Part of a small language model's weights.
Size: 12 layers, width 160, 4.79M parameters.
Architecture: RMSNorm before each block, no biases in attention or MLP.
MLP neurons of a small language model. Each row is named by its layer, matrix (gate and up: input weights; down: output weights) and neuron, and shows model dimensions 16-143. Each number is 128 + 32 x the weight over its row's rms, rounded and kept within 0 to 255. Numbers have three digits each. A neuron's up and down rows have the sign that makes its largest values positive.
Before each neuron's rows, "fires in" lists the words (lower case) most often at its 100 highest values on Wikipedia text that the model never trained on. A number after a token or word is its count.

fires in: "between" 45, "from" 34, "by" 8, "for" 5, "during" 5
L2.gate452:101110137171161116082125124119103080158136115117084127135140115145078143104132124101155182128178145124087129201121122183114078115118126076134116078133103135107155089132139132041208153123028083138071126134155130126070214142206189150164101114168152109155093116199109099101112106092078124124127115137154105132085151124106149135165128142156128105058115081159121135135178127134096116124211
L2.up452:077110096194129074097108089120120110162133139166106133150101094142066122104137076154134148082127179134120155116152142158126087146100131115223106063157120113136124125110162091070190162100060113114062172124168119141085207123175232146121131143139147105107123134158120106120117140065084114139121122150114064183139118132139143130138131136153137096108120080165093146127206152087133108125169
L2.down452:126157123123130110137142127145146154161134096159120141255143102100118108137130099138107120123134157132135121101132149109141139149146115160125145138111036163139119107123124115105150090157110149111106089106095121151129086132118143116165136176110144142117154172133128140103129124139128114152141136126144106158117115094102156159113134105088111129119130125137143158174111096102085250114124

fires in: "the" 73, "for" 9, "home" 5
L2.gate236:162102156175162144081109130125116157133091104116128099124130138102134054199203101132128100173156094127103126211137191112080152137150153188178131143145132116178178157090181127134151106147097182104179113130147113152162151125106117128156131108112165085166162130103179081137076172114097164125122081145134112099083110132157175092035150158116146156096154121111084096121092082110190148118127
L2.up236:131139129159176179096155074101074096142173136128165111195158102155131096116164126122131147112129111141167093129163057148155184150137111172132198083104102080062174087078081098145146150161140109123166126128120156103154134097118173152119063156129115126125121212179065058112139138114121134151138098154133134165128147126122112103144103121106097135130110120176181151143182167134141117158085
L2.down236:092108189149154156146066118100123167071162177178157156092178083172144104093167106138100091150173137103099090143124129093121083132098143144130134175174075121113171134138060153148164161122094147117120074081172135123119136116164123056153146103113058110109153077130079102130093128089099154179114138116125043098086110106097173113094087091133137097154051144110173177127143106104119141135143

fires in: "is" 24, "with" 22, "his" 15, "as" 14, "it" 12, "her" 4
L2.gate422:149099130078137168144109157080107115116175155174126151157134098148137076153155149123150107160112193053101084127142147155117113123146138117098147135104150137103117132141110152114170089121083098158101135140167119161151168097070117123121114098127136169092060141100074088097053094174129127151174167084126180136154108123139207138057151136121120072122079120151119155091168067151168118100112
L2.up422:150120104077112153063058125131096147163145141129068182132078115142119133114147106087165171129124113129105143089069136071088108085092116117118153151100129122091182150116078157133098141055100122150123113119206134181124177149144077149148076131081132179117079145152087120080130155126112168135141155149208181170165140159099126191079090120133130075161150115126103167117048069090072123123123
L2.down422:094166092128167133111105138149118048177140125068110117095087089079119108123161122093173123090102106135144147148104133103143080154086184125134092035130175166103190162136141044080121138117151097107112180124127159135151088130129133180136146126133083164185163126109118104111139171120171156127133162151117108146097132085101121125161146135118096132114137046132105106123115188136106085191137

fires in: "his" 62, "their" 8, "candidate" 5, "her" 4
L2.gate35:133152112135171219138093137108131111122144135138062119139128221118093145156179075143132062115160121181107149116168134170096110132128140155144119151132161125166172072112121123172143092109114091094157100156143090129132122126120151157163099093082174144132126111138133080122118207159132112126060134184138120098092114109122156085119115172041155113130077149119108147146129133090166114179065
L2.up35:162170112118114183151127116079166107121121128089095080143142140146145146179157142157178103094190129119104164133162117138063187150189150159101076123150143130119134131148116131160102180151099083104118108131086143095100149121149127083139203123038130145144173061153165170107164164077134050124093092183102099154105127143127107095101047129111098133095133150133141153163174079106176137150117
L2.down35:137116118132150126191095067100124097114139140163140077170152108135117138119123070181134159153146122193112113100120172123137140095196120121112126150052139143131130130106111133144142153157200191150093141119057062104139137123099163118120122107075120087173118126128174162125151095100125131104145121130164137071104126148124104160114136153163095100092165140178077091096171113186145187174095

fires in: "and" 78, "band" 6, "grand" 5
L2.gate4:194169109071155120127120150127118157145155126150237084102116131160099138171128113101136102148141116106098176116131127147130144181110163112107205110163150167128085150142071158103108090123076160155075086106110123106117126139083134149094162191177131159088060088157183136131146154104152061131162146101082120139145170081154075101152175146147155112150125119080106165103146126136116114160114
L2.up4:142106124105187149126087145060100096117108118133110070177161116195130174124166150131155131149139137125101152173113086090091168102172137115194149132127107104130122097091189148097087159137088110141177089142161167138165098112126129155130149137184038111183125113097114116068091118117145135077091131093119086114130122154126207104099059104125091087124120123185171149118157075113181155139125
L2.down4:126122145095116116188132108133121127118155108107101101117186161113149103060120092116128186164178087159134151115087139133141154149167144132141104099087077003149142143132079131116142114124123102128132148152147174129156176174085075117144173113102101166137112131111133086105109150120130095069073106104119150122131141090106118158125153144104055181099176147153065147143111095193124190114099

fires in: "his" 17, "that" 17, "her" 10, "this" 9, "one" 6, "first" 6
L2.gate467:108139069159155191146091133079111117085158120133067127154149133140140102177117129112126074179111119104122096133190064141078158144131151125135117163181126097179175135116161132135089110120113092157099123148129117174117172124153118129149140134105186138109105123150164178106086155152191106112084081126117163097083126112126160117086132187131145158088172109090171149118111145105115107124103
L2.up467:171154058182125140128047099138145096151163179102101225131156136159110144144194135172212125123173122163131156137149172111133130112102134080131058180148119122178176133136135144189135181153117103095107164097096160150144130119146129107123186073093136137139129125152101107106162157104150126153147155190158098139113139105125089064115139171113150211102168144133108155141122110106107113105094
L2.down467:158159093233100164150177108099053103123146175120138128173140147134111113109107160112150197100146127149127155153161127103098084159134109121112080119171104105091128145082130099165174118132141127104105093138082084161120050135138159106142160129151089103106112091143160156115111158080131161071107117146152148144087108149125104131151116166175068102131168024083106121075130107138171131104104

fires in: "he" 46, "his" 20, "age" 11, "she" 8, "her" 4
L2.gate231:155149123135132183075198132100140139096132119166069151128102155140111074163193106152119085159170149090160122161113148134146104126073095106126118114130132111134174117192169128129181160068111095112119108148137124163120174106124115107125166149163150161070094189167137092107050146152102131175123098155116122153120099175159117144117167136129152083122152127108095133126113180158095106172101
L2.up231:192145135140132150102105128068095145128144113145081191119141137108138129123139149164142101165109149160138184127131192076156126125096160090114158113180124129175155138117148131119158120095156047074082086127111160136115099144101106128153183143163162159143119196172116094095122170103105100151214146139162092116089097184140141083168143125137174117160100151105123124139145159141135107154106
L2.down231:226163132127136114109132128130171154155137174085117117201074162164147060142084113119140119107151149109071179142114134134132103117153143096100164106080164108156078129076130125201064100090145112101114112147148155129076112126124156137117166175130094142071151071131096168106148192113125139121102191135150156135186075170173132104120180117097127133122116111182123155057144101134072175167147

fires in: "manager" 15, "hotel" 13, "until" 10, "management" 9, "recorded" 6, "listed" 5
L7.gate345:084138100161156157108113141091101127155149099171158154146108094137092132155127138125181158156117162142127088156102095122055115163172112111162093119092167139144096153187115129114124129145169094159129195169122127175106124091107164120124121152121120155131091119078123170116164087165147132110108093068117163114171125108114109145179033143143140050147127130074121127104146126159165111108118
L7.up345:109124130131159122086072108153100121138127107144130091164096123106123149139171100084151127139108131135095147117103114141150171150201102147190158097077122154133095132163092102119123176096105081147148187146148048127145110136148173176120140086201060095172078145061114087168150092134062077125057122102116202138162159100155138138153106159114145078147157110063140165117082120141158131102115
L7.down345:099148123143164150178168158150145109120082137076130152121152138105174140168132127122111122115149100157164133153114158184127130113101142143193124103127172158175152109067113167128109120177085070103140148041088114108152141127104093060183149132162138096176145158151172086138128098086144122172111150143169117099115075146125081115193162162182196126163131132088133135103107128086145196122167

fires in: "they" 35, "she" 13, "by" 6
L2.gate49:081151109140173192108152102091114115148159158124105157144115152113124098116181118055188111158142098131159141111123077107082079169128095111088164097176138120145199140125195099141138122160138105152129089195169091143117236109118122154136124172161105145137148080114190124077102085152101131116118057117177125134176098185123126129073131122136171119115164127092139087147073123165130135148149
L2.up49:133209082075139153124105108150145094134177133091094189170117133061117121158178167097176109144122149107155100073137117156104080183087160114083168067152116176193173132150137086112131174170204158125144070160134114112128176165098123137091141132127131148121141153141157166092166140157135134139065140132186089138173155177142115153048146133115128156136151141114069105123069149146110154159137
L2.down49:191142132068103122117152142131215112104083113145126121151166123162155141146112135157141156106127118101162119171077155167167148146161158106123103091133111126102100093151073109115105123145166163154114119059160125077116059109091126074117113158090118073094154164147123152172175130117131111137148212047120097096115163069106117157149141090084071177103143123146084122164154121149137196178137

fires in: "for" 20, "march" 15, "february" 9, "january" 6, "may" 5, "on" 5
L2.gate207:119172156168129153143109116142132094149123070119119133139141130108156116178144102160095101114182135150114066193110129124096165127161142164159158162105130144150184070196185101132222146086143115157137142108113064130117147096090165128146163113147166119179150152173133102162088130125120137135129140116125085106173112123136204094067117112132133154131109126120127153141114077140080141109105
L2.up207:140130187102165095137065098214125127192194100136145129146159089143112093112147123137094156090099150177150118166132176082119171154159167165145072156118101128173116149172146086127113086135177212152210144111111110124130116115151117129098110139100119077140083169118141108104117128122092141157077083140117131192128158149143098117111053151144121167129129119167090135162094087104156135140197
L2.down207:108093064193121131070144120130161185088124182119172126201097147109066101153123146100142086135142122108079148073144137158139118192068162088100132156106111119045124135073075114117131124102117160146123153032087138119114129133097088117139147113100147108136145147118130173098145123111173156145144153138094057125128112130135063128121164085093099134169127147120107141166132138126145180129163

fires in: "total" 18, "manager" 15, "management" 13, "player" 4, "boston" 4
L5.gate136:068127111129183181176134095087131172034093107112127169185171141071156124169193129114139147121126147066101133069134084141120093151146172116145078112121149130158130097142125145098110144134211082112131134160134118091074128133130191101163153129121137126125114161163174127144098114088096080175136091126159143129139160135153170120136104169086119075150081124109182106117108106139114066110134
L5.up136:072104107099105118146095125128144138157115121123087196093062139204081142134089123133108058204102103077132121115086123168147145153134128184158063101123134151147088134139198054126124090157095139181136133128168145076121146155091087137116134150126115194102155073101134157084144094124133101115129116139106170088057121141105064127177083095106134110090080119123200127128139121124154142128161
L5.down136:076122124175090140172202097115154151153119116130132114136193101111144097130149125057093158107151143138094137097158112094155119160127142125092199098183204145078131150119130135160148166076084150123157149107052142149150144135128181104158149114152105096168111117143109148165104143176088105130097058117243137157078179179117125079143109170123108079122128086178118177091154114176100125091130

fires in: "and" 72, "born" 17, "it" 6
L2.gate298:138140121076154120103118133160119143114159125161187122120142080135166071185115141113125145107115111116085183150187156165101118180119155106120141136168089159119158134159121096106191112142154114187150181137103133128015094097138124150094138115118178087120067075160176054119134141137107124124180104189154081112169174139157151155066070112081127080193129092093097127136120087149118145145146
L2.up298:145148138123128146124063201112129131143088095138089159128162091191193127101161083109122127154150120079135143189118152069092100062163186148129169144114143154124151152160153124109103124109206105142177086115167138151117097137101114139162097120110111221103080140093103096075051207122158188128085133133154112092142067133105178132053074156121094117139137111129092146143065118076142125145071
L2.down298:112123092163145092126107111121174133133126152063102092135133106141071110089171159142099095164118071108110113142146164129090099152155090021117124070061196089097097097096152124065173121138196152150104185166179048120130136192119159115131148116127191121123160124141143089107165086139104120150154105167144100164107108072152104155125190114118119162161112131144094101109151091166132072117109

fires in: "until" 32, "time" 18, "world" 9
L7.gate453:200124123115135112105068139189132102162086112122080113156153152086117109081204057140139088087071174116122187168120189132103061130151108140105139073167118136125106140111127153189151148145138117178165123110116150138096123086133198156175138153114132133108162156124133145138144199194118146136128129081129136165126130149111149180098167164141141147074121131076200130104153132123099125168144
L7.up453:164158147171115122131106118066136154145112119139147147114164082147151171142124092106122116173118203117096130104127104061177187110162139171197141132109106131121062168055123106130185157122126178116128136092149138159062095132138143117113168162093144158123101165086114137146147126071147132099146167123123101113109129125129047121097154109149123103107119124161040121134170105113180112139118
L7.down453:098126146050120119104093139135093119159152125125123101112125126137104163155130098110166087156149115152165143211111106125156124127183124158100129111106133117129113107148118104192083153170134071068176182092126130124173070185136166090109165123109075143115169110166129153188144183121079133168105113125065184125125181094155153141152156092090105192117175189081150139140100189143162116149152

fires in: "it" 47, "one" 13, "album" 6, "only" 6
L2.gate248:122156177109179074118092121144158106084136095127122073141169128182166092132127133113156117081139197165095199104114150126085101075128198122102111139146106131096080152083169149121151115148093169144162158158138155158109163158119125132114097189101167045048072155172153114105179194125140123079125107120140135173125134144137167158135148119118083084118131118104180161147117142110118142206085
L2.up248:158122136077103132093102165067130162179186091146015208127137145180114132057096146139104127164109077094122124131120158064150138113096165125119089154137139158093132163143082140104109122106170072088138152131132098119090159106099101072086088127119150181093105083121092138045118152121159109121081133113136124088135089136100135095048084154137131096147138161139118108119067186097171123128149
L2.down248:143097132153182153103079100142167135118123119118122114112130118166153124193155125110113113138107105070120120168134148156115150061145138125116136143079171156110087086111140096107143139169088090162103088076100150120136097125132153113164117126115135159146197150140099094112244168139109161164144142167115101129205119115149086154107145140072035161175132125199090182063142091141102072146135

fires in: "australia" 18, "political" 8, "majority" 8, "philadelphia" 7, "australian" 6, "politician" 5
L4.gate499:097165140135111133077123064166137124159106110164127149107138150158151130126205109033141116197162162113112106092134096159136107110159102123138160140100108148124193083101177205149119105162134155106119119162196104146080155146105138083079101163121161080112060095143167135171096084123166076146136166105120086157200167112076125133087130170086183083156151144127138086133095069150121137134145
L4.up499:122170117136146136159150111166122090100070103124186123124090077097090079158141148128166191200216146141062130179125109108135155090150097153127152119142142158051123174122112166119159114142200094078137179127112133097138084137121136129113101111154147115142103114103117174125146165143173082134135229151105145139117169153122163143175149152156118150071147129132149130095083083144149138086139
L4.down499:113153126143143140141105094130146127117093182165118129083158085141128129120170111131099168148096170158099137175132140111102130123126109078151058121160139114136124089143088179159148111107118158040098133148162138118110101101154165148118113127159182163103150091142131113191112131222168033074128183138082090101163107127192124094126127126169128082094079205168144123089165133097112142167114

fires in: "an" 76, "either" 9, "are" 5
L2.gate369:118102139117142122133102130196128116172118152117113213113193129151114147086048113096102171155134130159112117088126184110108114068127092120150144143116119135059177110141119150141115116089144098153135157147190137158131113104167158163155122096214141158103112121160146122132073193144117186154140221116115117110097094131108194098196141121104132218139126126133168112147120164096100108116150
L2.up369:113159151088120156146157089203138129086071111149164173108127156159132081147095140112167207092062118155051087149150142118169190153109115092127048147143100131144085154042095125112146072136122154137178178109118059083127098145093126103105115089126138157090114167093105139097159184112170117111150140073147176091079068113119105154132159126109158120127106146127105132145062132097133125088060
L2.down369:140078172125145168087099119156117146095084134123142150158143124153165072122106151186154138200160109125138159097141111125105101129121152117120150088106099100123097069063134110122107114181116137068077121129129165137147055136105115059108163126106208174151100181125129129155135103177067134150126096154177134111115154068118132100108168103092105124093086208108111136172103139139083195120108

fires in: "in" 53, "it" 26, "9" 10
L2.gate55:113162203115166063084190075113132178150158101136203117143111121119153117156196085112145135180141182081140144130061102129145079137112105152139133137088137119185145170171199143119130090086160139109190083125164094111107184131110162122135127162164128156108099067109101149131101156090143234123108115095157169094120146111161136132151175121104114079126099111167068131119134126163148133120064
L2.up55:136118096082207106092007147136131142146082131127102121157156106142138093093176129143102110123128054130126129183150206077110137078128124138145145154113129103134146130099198118100132109100160098115183109119101124153088159151115129146139140151107194156140059135161123090138075208086182129145104125146170117105146113125122164123074085192123154152139105133074137139147056109079134121150124
L2.down55:145123121163129122101171184098140139141184140108098129116142168122096127083130160131151133108107095118074145151093119148139184096072124158123149069113149157128189149089008129136096119137136091105123090159138148159161143184123086121139083152098088137105128132105113073132117159132113115177112132165142183140132134107098128082100108107174081172174167051169211132124096104142131192192072

fires in: "by" 55, "and" 14
L2.gate396:105103179118120161103139118166134049143137098135091170148170127174129103135151126115114104176166199120147163152158105142131134122116096075138182140142078111080098111153136089119179099188067143084157144139132074130118100125128070111123105103162085172146108159183181132084057136158125157114169071116147067152103167103183107126079124087087125085111124140074090156118138116107129144097106
L2.up396:172110028150159164154090099063155133022123182124135114111112145186116106139183117113139132101189124123154184113186083155104120201115142128104176102133129128204138074150187166163136149128122041125114098136138123146111147156148195123115078123138158109171150129163124131136133157179100120121132119074130107125173114121112124143156147104164143119132138113103130120158201198101149153155119
L2.down396:103149128129108087118154170153137099144106110196094141198108110133071141119137136134065132111079151133121107172062141104156153103151109119197146129122082133124138150093113029100138144145145165112127185069208118134121094107106091085156179162115127095150104111099146138146110116099119131124116144137154091139100142155155063112057108135126168161061123084126161099070129098151065111089114

fires in: "would" 29, "could" 12, "should" 9, "may" 8, "took" 4
L2.gate453:123169183153139113086137123099142144089105144097074132105093154150131125076093147111129091186114121124119099123119108092131138112177156186132236123092125141093102136140128150124185159106113064135188102150162159147106153140120125151168142137099082160116139123129096149115103198140087101167126053136147093123136146097140118147104148134170147129113025119130139075114110168179146139181152
L2.up453:159129099123121121086123162077155078124141148116050135116081113155143159071100135104133135103088110128163140090097199149166070061097105121108183169076120099174139127108103161143108163059148134121124128134162169117070205137120108181166112141092143099089151090144062139131111192167115153151143161106149151144186112109103075110106159159150120123133072143155157109122086123146091102137173
L2.down453:120127093093096115148068146141139108133117126086122142255089128073195107141124114140106119172125124178147092102138140123100144110143129081131113191135087153145130118195161145120127126104131101130142123160130167081097164149058147158137141146085152126077142133108093119132173160149148099132106154133150172180074106137084118162104171141165146177119063069084121125023188137140095157209130

fires in: "in" 71, "april" 5, "after" 5, "january" 4, "may" 4
L2.gate410:117137151106132121143091132109114094170189118161117204101154085181105141090107128058133126127173122073133142150146139079101044116112108099136130146117132125069171162170148113110057152102149103136137123149169150168137115131161205138159140135150095176108104090148066134060158159138075198160135176186158076123096115116063104115148153132125096144079135052120169140179115141085103099145109
L2.up410:149205084126107165170129106120137190148121128144030159134175127166089131113178110095127081126169156050154128180170129147096103099151127134140168130105180116130144093141159111112084205142175134141127135132169131125155116145122111182173175189080119176132096135074097161076149100144076107133162212120143178180142117171080091129162174120145105138098178092157123117102099148111153089125096
L2.down410:151134149083151053135155120148039135103239137066099161157132110114151124134099114111159090147154138134130100113073081117138080139150121168170096148105075137128186126196160151145093136119162167086163125111102132140163128167164169115183144084115155146161137158140085199096114115101116174111116125089122110128114112120059150088120098125112045087139103147117079119161125116086077197144152

fires in: "after" 25, "born" 23, "in" 7, "she" 4, "his" 4
L2.gate143:093118079115115137104066158071121151116120120134110172121116145152116108121159107055186098061146089151135137134115136173109080174094113129146118111098122095168182142135174130072087147118119083149095118095136157120083177116166177124143131176082176099117100122187140129109117169122116149109094094120157142115158134071146155110085107158178157094137166117149178099192162155138091074172091
L2.up143:160152133066115151184108144103121100123154126134128164123069145113119182147168128102178070138134147113123091170154189096162106229166093120119154121168121176153120150133172091097074182134175175107143140128142108100172094136123114125111125119087196126120105115135063125084155139115106067129088164112148128093122134115127103139055094111132105192131165118062111106118131063103177094115147
L2.down143:126163115113140109098141184148122065143183129178088185097113126039173117160083132092073123095097211166105126133105132119093109165125144116123118143108172147130141153114155124148148185145142148126129131108080174119122088147160105069138121074103127118114124172126098130024180133151123135114108126187148147097067123109096111088136139107101069163128156111107145146069097050119132069138135

fires in: "until" 32, "original" 11, "originally" 7, "final" 4
L5.gate148:088092100162159153083127078077178122110156126120119166127119066140111138087116127175182109102083129120129055097095126111073138135168160144111084113139133170188092155075129156120135159100167152216129163105185160131117172099115120149150122128132124177148145120193113124160093133182129136112115089133128111153066141138122117090163111140096126098140159137163195072114145072150110133124163
L5.up148:104168082138148116117155088133107087064138079152125077127163102100118176116153128168125117095088174106129137115155124131156143161179210170162144071101095056128076187154138097117140124126165112106154131143111085132070095083098137136162073122139133128153100073074130123109053097049185083064131140113125113099154161104126132159161081150091102148042147128100115101114165103106114140143162
L5.down148:216155114154162093102156108135115096111070135108127121096154147130140113146125130088080187140115129179142137163079093121133064127118136122131140157112131181087088114136161143163129138180097108194190091171091132146123155196152078118141192130165086183156145157115131154079107090083109123197086120196107162133171121033132103133089116151092153124093179152126116133186102144115147153144084

fires in: "and" 65, "league" 11
L2.gate289:171135071130124119123144116212161167083161110157204146146183067190134130156136141085093134111096114189153104152169188144150109105126101120137161138137153121117188095206118108116184040121193155166145127128109113128186122120075137161122112098088094111052121113119135171117115121095105109133143100095111101154124150133135170103177136129164127078166097101126104164153118163133154123166144
L2.up289:158118107142108109168081112255155112131130131122151159144216044169177164130118121132125166128047115127113168123134086110141121130130140127116154109110142114066122114154146130082057084125156145127117159126109126116135086156119138160110144115176096168131120121099115125088130115160174043136118177129112094126142124160131201117190122133104138154132075123162131155159120174111111133103119
L2.down289:113119130164104083112047089120077106102116142013150139133134161101104127082130167116148089187173140122132143111123122096115084135096174130128042113086127087123169097106163174129105126137140125107124104122153202166114097081191180086156103111116147118179123139204085137123147142139141105123128128141127112132097151137105139140106126140151083123110124131113131109087129141132128198096166

fires in: "it" 11, "both" 10, "age" 9, "north" 8, "world" 6, "state" 6
L2.gate11:149125119145138170105095173118064179151171080122149193137105157105119150084125079141082154122136137044117106166129178096100143093082116157163168110105121196072105153142129134155128158110135130172150076129170151167087129162129089134112115140180136109126120122163099139143089156103099185109142137134124134119121116173151170121112138128127104206122124105087183093118149093156070122146091
L2.up11:204120131105142145141087124064156201118176112113102137137150067165156123181153153160158102073123189175171155110168117157175121114145188158127133117107134129112086091107184208074142146084138116102118081132190100148110139132096102144175126107127087048084090127090106125114112139152161100168182126159105113110141153152144118124149142118077147126146095148069154141108171087077138144127112
L2.down11:123125165126137133185092143164061107120156191173153112078091122096102151141088096156093167141155163159106071147116127081109095183133107158111126081173142151154180118164070100117159103138104069169132117140091199142159145161128191147132086124120107180090091046145099141106134156130161097098090091179094142148105095147165181129169095150096097108192131110104170106099169158175146074177091

fires in: "an" 100
L2.gate418:115134142127192135126123118133156135157095080158188179127100137221082099116046138116099138103164098177087110099117250110093108124124142102146137117127138132090138133141140097136129115118133102155157135152141124145135131123189190116094081125147137147112111150153137125081100169109132155130132167112081070105081121094093152130084127126148101198155131082085208086135131160129073091169118
L2.up418:128096103049105171112160107163167074089130160151167137139140150153121111154058102156136134067087097124112098157116206111137108115080143168170104139119120105109131135106145155126090095138104131147152175131164143153093135094151111108120122157174183139075071180134099118146101220117136129154113211058150109108126080099126181119068101142128119204120089135149147102147116153116112110126087
L2.down418:113139104076174182068078128121196128111136087134136106180184098162122105109092141089159135093132098124185125091132127109167105140141162091108142169181090121154169143070129139103064117133170098087177154119152150100127083128199105088111143107120146162125079203117129123078128111129106133116141154182131127123085152059123120146095157081089137178104080142066163165139102112050115186100133

fires in: "two" 26, "their" 25, "some" 12, "home" 7, "by" 4, "one" 4
L2.gate457:135127174154205173038102116154125096131098107135097086151216148132143060150172079132142162134143137161103118166137153118070153094159118144176149106168116110111142154123145117081202108114071091102152129112103127128162162136141149151124120117126148122176126165164166098146026171147160135137109116154128059119160152119151169137094116150142113079139085133107113131149126080116126142156122
L2.up457:122138156131134109150143148217147103130157125144119132145075107095134099181142160167146125081161146120125192083127001142125064186126147129137147139117113132217169120131145113115187144128089119171141088148097113080186159079161204104164092152151114174092105106153127109128085132135124057141141140143159108156086201148087092135119123112134143138121140119108130121156171148140103146081125
L2.down457:068151125140110112107138149165099089105196140175161126193144127137061159122147092121194126107133132077075102129131174135155125150118117117116153103101093167110172148186142126130133156144113128151095179136113104097169082183151111143074136184122115065129076126139107192110161069096114134144138082126144162128106102080073127029151100154152139090162129045149137167173101082160081114072098

fires in: "an" 36, "world" 7, "those" 6, "current" 4
L2.gate244:162152126137141128152102145164173150149177117139176117113162135093105121148122107097095168024128133130116133108105137134197144073102118158119142098134112112118174086140106192099132125115180140154128190109086162152172153160150152167106136070083078098036081133131180156154118111146121106180143150082104132149114176125132182120086102136202090129127162138112210117139180118127068110100088
L2.up244:155139101076179156161119133148143164168090096138170151112142134081136156155125125117104101065109117198142093132154174171151178143109175150175124110139127078110158113113084148157094102086059153103127126115076151147143121154172102158132125131075175129074130188084142160123156156128124141153141132111112078113101125086127128116139066137151168124146130126101095099140157076092101117146147
L2.down244:152151172115085166153075081137091104156144141173089150198121100163106138130155163158105094134134090156158088115133133117089163125111147101124135114158137151115126171131142105135131099166152065144130121139160129091135106163101116133154178099165126092131133184149152111077153076139141141122152110112095171098096119084111101165162211170151114153118148213098130086079128097117187190096164

fires in: "and" 55, "it" 18, "over" 9, "to" 4, "first" 4
L2.gate508:195129162122172130120116175125099114116108100152150103134167062147157082198174108115152101122098159117108128184137236144102162125116148103153195127153132118153110135070154143122106120120141199179126087123115059141113131129113098116116133130144105132109066138097103122122028213140128122140158117152124145120107108150189141113107164116163134130103089112112192176111194099148098148127087
L2.up508:185134129124117202161081117068133124101174138091120163102063096188111155119176122145115148119128137112170185157153107088122131144087154096092135156120122145112073109091172165173094213185135095172138154121146142181109081133120084091148136147174066100142126106190088097105177110131142104080186164114107083201155110150099153163145133138111143152155150126186160064115153133163094122104156
L2.down508:091140117119126084188087126102110098100162086189182149000124125151101144165137116081097140141149161115125152145105152080143125146175119086138119115142127062171103167137093081173153172115117128111110162168124178104152086111161063129135176159093109149135079077120125132089151113076074084128132111148132140094045130177131171100112165159113151107108174129149108109129168113136091136133140

fires in: "its" 49, "her" 17, "their" 17, "his" 16
L2.gate350:068130117152149169139109131197155192118167115124104163121126142105144139124127114109128182083162167159142176107148169149093119152108077151104113144108123158181194097137110148077152145127172143189102108155117079129184167128137204133095069118097093130137048075104163130083166180150152135104105160125127155126124119108177132071117132175151098173038057134126118123135112133139160149172130
L2.up350:155114085125143122146083165088105072173133139151096182127182104181112155113133108122122145137183139113128167157147220112081131054109117125132182122115126115159157199166129131082083109122215079141109111138159136142109120155155148159158125106113168111095077123171079124084056193130124190116171215143110096092145080099131172086095124119098113176125151102132118127171112110121114118106090
L2.down350:102145133122185109119150157126104154145166100091090108251115167112139083091168111164136189124128184130099157146134131131169136156140119181146152122119109184121155117109123152129177091136133128139121147131087134137142089122155176089126101177132078194163108141148116108115103104096126149140112139174129063124085198147123099068152154161156009148123072113154077161155109122081118206107111

fires in: "one" 29, "more" 27, "two" 14, "a" 11, "first" 5
L2.gate634:175144068132152135097070125116125047143138135143052112156176140162177086146161094147133120061148116158146143156150184137129110105159148144127094155164155124163152121111104140094097184103153099142165119136151151144146112091098098137128102147115150098126107099162153085088012201132158093114070137151113133116132106141133179065093094136106141167122123085092109127139054159101156125155089
L2.up634:111088151144150172100167139149130122163145159128123180151073166096083105095145126141112135180083170124145070092114092066144086185126165171180117137121116101097123138118136173157135155147094159090091162097162175156142124142200146162199158165151151218056102090138041176161129116154114154172111107129142133123102148172125144076141188136161134114128151123145171114127146170113121126094145
L2.down634:124143192138100073108112141119083076137168154117177170146155163126139137110110126089106119093131135093142158151103078098189089142113165125101121132127103184080143154155159117125098139165088091195141071107141139188096138137165120135117186137169151071085098119143087176138079157104097114079112130142123170152118155157147109066171109142172107123169131089112121173087141146082113198140200

fires in: "and" 48, "but" 26, "or" 23
L2.gate560:112103148144168147124092142172132060110171157142080179119066107140122139157120118046104151102061103155095149058106152120137087093121127085151148132119130108174237110094136104125150091081129170162141116143160114147137154111114093175154130090109124119117140151105129113136142146187108191178177147104161128156126115157103159128153132115113137165171165111142100138163078105119117101100135
L2.up560:187141135119145131157118139188113070104112141099098057144135147194162150123094120137108078159089108126106133069155099086110107156117163121101110137110123131143155106153080138156080074103114141148207140111105164118108103163118092179088086124153072129136157107128086086162091139152133103113127040141100146082161111147110109129119109130159186094186144155062131127175144139172131145139092
L2.down560:072143105149109125137168184156095134176123095151082145083158117126145146128141208112096129116062094088131142073107084144093126176123177071140115136160091149129091114186183101081159125085126145184157117127093099133084102146152112225171115123146117147084142143118142096074141157128184120135149100146096103143072158156118126192120067195158156113138074079136133128106137091105126104136187

fires in: "a" 28, "or" 12, "while" 9, "both" 6, "for" 6
L2.gate2:176135144114160154138141151078129074158177152121114222115096110116107127143114148076106140079082127121116153074129140084120099136037141143159072134106153142166143161083065147169186149048190145164131118149152144172089147104173085130142082111175085156111127134163104111137137116135137152128137143166167122151145088167127136117113125103182093163145155127118117105118099174146120135131116
L2.up2:132128124106099099169087159116167132104132103169110094131081095105141141106132131140149135077093118167128181079175044148132112204128183129107083114151118152194178100054113140089139103145132177201105074136140093098103137088151123173077113145152107032094122105114191104124136100144107168138163116143114107098117089156085070155186149154101170097097163172140099112174078161141109125081153
L2.down2:115098114096154162132121137189073110192137132119143136212170136119091104149107158137096221138161066118025113189104127104138078150110138155152139095122130112091097149172114173123116120107164130125160113116104115100090124155204150120147064090122150168103123176112185133151139155136159101111125108170124138091104151174167127144104083120189112166089127123116157084146135119162128221128127